Part of a small language model's weights: 6353 steps.
MLP neurons of a small language model. Each row is named by its layer, matrix (up: input weights) and neuron, and shows model dimensions 0-95. Each number is 128 + 32 x the weight over its row's rms, rounded and kept within 0 to 255.
After each neuron's rows, "fires after" lists the tokens most often just before its 100 highest values on Wikipedia text that the model never trained on.

L6.up812 [ 99  62 122  86 144 112  85 153 113 176 150 166 146  79 150 107 113 124  96  68 118 155 150 101 124  82 145 104 198  91  93  39 150 127 104 140 129 161 132 158  89 129  87 120 141 149 114 190 171 111 128  84  70 130 167 192 107  53 149  83 146 177 150 145 115 116 112 132 116 145  90 112 123  77 125 152 135  96 136 107  86 111 116  75 118  97 121 106 100 114 128 153 170 123  72 158]
fires after: " |", " "

L8.up362 [ 93  86  97 138 182 132 157 121 112 116  85 111  95  93 134 135  69 123 143 136 102 129 112 112 147 140 106 187 131  96 169 105 154 136 119 133 112  67 131 158  71 175 151 147 106 116 171 183 100 157 139 132 116 107 131  44 102 153 131 123 126 170 164 132 116 143  85 143 137 132 125 124 138 104 132 118 130 137 147 170 116 104 160  98 231 135 173 110 133  99 125 202 131 148 142 150]
fires after: " |", " M", " ar", " prov", ";", " ro"

L3.up731 [149 142 120 162 171 117  74 106 166 156  88 161  35 146 138 105  77 150 145 133 167 121 114 143 136 201 148 166  79 125 120 107 155 172 194 132 162  85  95 127 133 144  90 159  89 117 107 109 172 106  83  95 123 135 154 112 180 128  93 165 156 173 115 136 112 126 116  94 195 165 134 127 127 103 115  95 139 120 115 141 152 126 143  76 120 146 217 114 111 120 155 173 134 116 190  78]
fires after: " St", " U", " K", " No", " F"

L8.up555 [ 87  91 106 162 115 133 123 123 148 107 136 164 116  90  92 105 151 160 179 158 169 134 165  99 127 106 130 115 199 156 152 128  78 167 183 150 159 128  67 164 114 107  97 155 105 142 123 133  98 182 119 101 101 135 142 200 126 112  44 169 122 134 122 137 128 140 148  71  95 153  88 130 123 105 139 103 164 127  66  95 141 121 125 171 162  89 131 135  69 113 151 168 165 129  84  95]
fires after: " ", " $", "|"

L3.up388 [119 179  83 187 175 130 143  88 160 121  98 177 150 128 107 120  61 146 148 168 163 144 148 152 151 153 136 156 114 132 157 115 124 112 147 140 146 155 107  95 122 162  97  79  54  56 193 166 101 131 110 170 144 133 105 143 167 112 111 144 143 126 127 193 122 143  87 104 176 106 127 126 150 109 158  97 113 117  98  80 117 124 149 164 135 170  77 149 145 166 131 164 138  94 174 101]
fires after: " K", " T", " R", " P", " N", " C"

L9.up295 [ 99 202 139  77 157 115 178 131 113 162 175 121  70 109 179 116 118 129 121 103 127  94  95 133 136 172 112 148 131 130 132  98  88 106 137 131 120  89 152 146 118 133 168 142 108  94 111 160 114 113 140  85 100 115 150 151  70 161 169 129  95 175 198 141 135  97  65 186 128 116 121 157 130  59 143 200 137  89  93 123 147 117 158  90 158 153  87 155 180  95  99 153  87  96 194 138]
fires after: " |", ";"

L3.up714 [114 147 120 115 122  76 119 117 123 153  70 140 135 154 152  96 145  80 116 122 140  96 143 158 174 103  78 129  99 153  99 110  78 121 180 133 122 126 110 148 151 137 104  74 129 140 104 112 134 117 120 158 124  86 158 149 109 160 195 165 156 114 172 152  97 142 116 105 157  51 196 143 126  84 134 195  65 102 115 109 165 106 108 116 128 173 174 122 158 130 124 179 130 108 146 118]
fires after: " "

L7.up162 [102 145 120 106 191 140 153 111 135 125  94 114 135 146 104 103 109 142 142  87 154 107  95 133 120  88 156 128 123 183 107  59 163 106  95 129  95 105 119 175 183 166 121 119 122 112 174 133 137 211 133 157 140 126 143 139 103 188 120 136 152 147 150 140  96 172 123 126 105  89 156 130 127 118  79 119  75  93  93  97 137 124 112 153 164 146 126 115  95  57 145 165  75 146 178 136]
fires after: " ", " (", " \""

L8.up267 [104 132 114  53 128 114 192 133 148 151 123 152 111 169 235 119 187 157  92 141 171 117  53 153 162 119 136 120 104 188  87 160 133 110 102 154 171 109 107  21  89  97  81  44 128 114 133 131 134 161 127 132 114 103 139 157 116 201 153 160 142 116 179 114 165 111  84  46 150 125 157 140 142  92 146 100 139  73 128 180 177 165 135  80 141 184 148 106  96 145 120 130 156 108 173 106]
fires after: " the", " |", ",", " and", " The"

L8.up699 [111 178 140 108 103 110 126 155 153 171 156 184 157 112  83 102 175 142 120  95 166 124 118 102 133 141 147  69 142 110 106 144  85 127 126 147 135  89 146  83 115  96 116 107  80  74 135 139 130  99 163 139  82  79 133 112 138 142 169 116 147 191 169 160 105 164 108 102 189 162 125  59  94 152 138 140 120  96 107 122 135 127 138 120 137 137 148 138 124  91 161  95  89  46 137 117]
fires after: " the", "200", "The", " The", "201"

L9.up717 [ 61 164 172 153 160 114 101  61 179 163 131 103 133 133 126  45 151  93 118 143 120 148 109 153 128  97 129 112  95 148 103 134  94 157 127 110 153  89 149 147 134 146  80 138 175 139 142 102 148 169 131 130 131 157 132 183 136 155 152 161 117 165  92 121  90  98 140 118 137  81 187 176 104 128 154 189 125 133  82 105  78 147 148  97 129 112 152 118  88  87 176 176 150 131 138  73]
fires after: " "

L8.up514 [ 51  98  89 157 134 102 168 198 136 112 176 164 110 139 113 161  91 104 149 116 145 128 162 210 100  88 178 139 104 143 147 119 117 103  91 200 132  61 157 117 152 156 137 104 110  99  92 189 115 120 173 107 106 117 116  98  82 193 131 128 134 169 134 115 167 165 158 113 119  58 134 100  98  79 162 123 159  89  79 111 150 104 158 110 129 134 139 105 127 121 121  84  91  78 136  91]
fires after: " the", " The", "The", "C"

L3.up368 [125 110  97 103 149  66 137 157 180 160 162 164 146 127 180  90 115 118 181 127 145 141 139 104 144 128  92 122  90  99 134  82 131 129 136 166 159  98 143  83 118 104 119 102  96 107 157 135 151 218 171  95 131 138 169 156 140 166 150 146 160 190  97 197  94 128 126 172 136  89 152  99 153  64 147 110 102  51 126 127 114  90 149 115 179 162 161 107 113  80 187 138  92 144 142  62]
fires after: " is", "\n", "-", " an", " was", " "

L6.up622 [150 144 107 128  99 109 175 162 131 156 134 107 101 119 157 111 105  81 159 103 168  94  60 124  54 128 154 104  97 147 163 139 130 140 143  69 121 160 102 143 131 154 145 160 139  88 175 135 176 118 152 121 101  94 163 131  68 162 153 134 147 131 126 153 102 120 115 172 175 105 140 116 195 115 123 154 149 141 160  91 108 121 102 106 148 185 112  71 134 127 114 115  70 143 133 168]
fires after: ",", ";", "\"", ")"

L6.up470 [ 85 153 106 155  92 106 119 138 137 147  76 139 158  85 109 129 101 123 153 149  99 176 172 123 161 105  62 111 131 118 167 104 150 169 170 164 123 123  76 130 162  98  86 149  65  49 224 129 143 143 166 126 118 154 117 130  91 164 113 140 152 152 217 112 129 120 118 107 114 100  85  98 162 134 148 117 153 148 132 109 113 121  83 141 133 163 128 129 137 133 147 138  69 121 139 144]
fires after: " K", " Ind", "av", " N", " C", "g"

L8.up755 [135 180 117 135 130  97 154 116 156 174  97  79  89 109  83 117 108 128 120 100  84 132 136 160 153 148 121 111 113 113 114  60 135 105 130 107 155  62 144  73 185 131 143 168 117 103 170 113  78 168 122  56 155 126 156 108 107 175 139 115 122 196 106 155 121  81 156 125 142  93 155 149 102 119 158  91 124  72 109 127 115 123 111 111 106 128 160 144 142  73 132 150  92 148 130 170]
fires after: " ", " |", " Team"

L3.up399 [156 161 112 148 120  96 136 150 109 162  92 155 132 113 146 104  88 106 158 147 145 103 199 102 115 179 101 170 116  95 134 131  73  97 149 103 173 140 114 107 173 131  69 144 115  97 190 160  54 131 147 163  95 133 123 123  53 116 134 115  78 140 178 128  61 127 172 128 152  43 139 134 147 135 182 120  90 176 100 118 173  97 165 124 108 155 134 139 141 139 117 164 134  97 129 155]
fires after: " ", " a"

L6.up582 [100 171 105 112 145  89  52  85 132 153 137 102  97 146 142  59  86 187 101 123 146 153 108 151 178 128  59 163 118 150 135  51 123 127 118 138 129 109 134 132 183 103 177 149  96 104 188  84 108 161 144 153 163 117 117 142 142 169 149  93 149 129 190 103 127 102 112 189  95 104 103 140 113 121 157 163 137  98 131 146 165 120 105 168 119 174  69 144 133 160 127 133 133  91 161 145]
fires after: " ", "25", " |", "10", "20", "9"

L9.up136 [ 85 122 106 126 171 117 109 111 136 131 136 157  95  91 201 118 172 111 102  92 153 154 130 118 101 117 143 109  85 141 144 105 123 149  56 177 137  99 144 141 154 120  88 195 121 138 125 109 111 110 110 104  60 135 136  77 112 178  65 152 100 165 121 187 135 174 121 185 111  91 130 118 139  94 132 129  77  30  75 156 150 103 255 113 147 112 141 144 127  92 113 151  81 125  97 134]
fires after: " ", "198", "200", "-", "197", "201"

L6.up196 [116 137 123 137 128  55 103 151 125  91 125 156 163 141  74 130 163 118 136 110 103  72  92 154 159 111 117 111  92 166 116 122 164 128 104 204 126  91 120 146 174 105 126 141  52 143 134 147 120 111 135 165 145 105  99 148 139 118 118 117 134 109 135 128 124 215 105 171  97 121 145  40 102 132 100  85 130  89 120  98 164 145 178  74 118 134 142 137  87 131 164 133  93 131 132 139]
fires after: "200", "202", "201", "198", "197"

L6.up569 [119 194  98 132 144  87 117 120 104 128  84  69 135 100 122 132 150 124  90  83 172 104 113 124 108 141 136 116 106 147 139  70 100  96 107 211 145  84 116 142 199  78 126 129 181 166 171 156 109 199 142 143  65  42 159 125 138 122  87 120 155 137 144 116 109 159 136 170  88 133 128 100  89 153 109 105 124  84 116 125 143 110 122  88 140  94 151 128  85 134 152 178 127 126  87 123]
fires after: " ", "-", "–", "198", "T"

L7.up923 [ 92 145 106 115 175  42 155 129 142 111 130  68 160 129 145  53 115 121 127 107 170 151 124 118 170 128 120 128 110 164  92  61 146 144 123 104  84 190  93 119 130  85 128 126  98 148 115 196 146 169 109 119 129  89 164 134 171 105 168  99 157  67 136 181 122  89 132 152 134  91 120  96 143 136 102 129  94 132  95 132 128 113 140 132 102 107  82  70 135 100  99 136 114 160 108 149]
fires after: " ", "–", "%"

L8.up284 [160 146 101 146 131  79 158  71 138 125  72 150 136  95 139 119 167 129 181 114 127 121 157 123 112 117  86 144 104 142 122  93 140 173 159 133 126 137 142 138 185 138 115 107 119 118 152 184 148 242  95 128 111  81 166 155 125 154  96 180 184 113 126 112 123 132 119 189  83 150 197 116 123 114 109  96  95 149 156 104 125 142  55  89  97 115  84 154  60 111 112 190 128 189 111 121]
fires after: " ", "–", "0", "2"

L6.up253 [115 146 135 172 147 104 134  64 175  86  56 114 137 112 160 118 141  75 104 157 110 124 117 133 147 102 100 112  78 143 106  79 181 159 153 101 142 144 122 140 176 146 123 164  78 226 133 159 166 230 117 162 148 123 114 124 169 120 172 185 105 106  37 188  86 115 116 135 173  73 163 102 121  97 183 155  89 135 139 103 136 131  77 161 142 131 114 123 118  51 201 138 162 101 128 120]
fires after: " ", " stud", "–", "\n", " Ar"

L6.up355 [124 190 141  60 188 138 110 157 149 146  38 178 111 118 117 145 126  83 136 135 112 166  99  64 135 128  95  75 156 161 129 123  81  67 110 137 130 140 123  60 175 136 103 138  81  30 113 110 134 186 174 123  74 155 175 159 124 149 118 148 192 166 107 216 140 165 146 126 153  53 176 139  58  95 197 137 115  94 129 111 118  86 146 125  92 175 109 103 127 106 106 102  99 145 131  78]
fires after: " K", " (", " S", "K", " C"

L9.up586 [105 117 129 170 134 112 112 128 188 119 119 141 103 114 127 122  68 191 126 121 165 129 124 102  93 164 154 131 137  92  63 130 162 173 136 139 139  99  52 137  93 177  70 142 143 163 149 112  95 136 101 119 116 144 184 167 122 113  74 179 155 171 133  95 180 115 152 125 112 179  90  73 132 105 154 106 150 106 130 111  87 122 101  88 128  85 137 124  91  87 152 165 154 153 195 154]
fires after: " "

L9.up587 [104 160 114 132  97 113  90  93 135 157  24  93 103 122 120 172 108 124 154 171 158 153 119 173 130  79 128  89  86 122 148 103 154 172 105 130  99 123 128 140 136 156  60  94 182 142 161 105 146 140 133 123 145 102 126 175 160 174 124 135 155 129 130  92 121 171  86  91 117 106 205 143 150 113 109 109 127  68  85  64 154  69  90 131 168 170 151 118 118 132 136 154 116 159  92  99]
fires after: " ", " to", " M"

L6.up731 [122 126 151 134  98 122 118 164 147 201 136  83  90 125 159 168  98 172 149 210 147 146  85 130 170 103  94 142  89 183 131 100 114 119 127 138 109 108 122  91 127  45  96  94 165 137  98 123 178 119 120 174 154 100 182 155 162 103 180 166 169 101 107 105 110  92 140  97 160  67 124 147  84 102 135 172  95 136  69 154 147 115  94  89 105 145  62 158 117 167 122 144 141 166 217  97]
fires after: " ", ","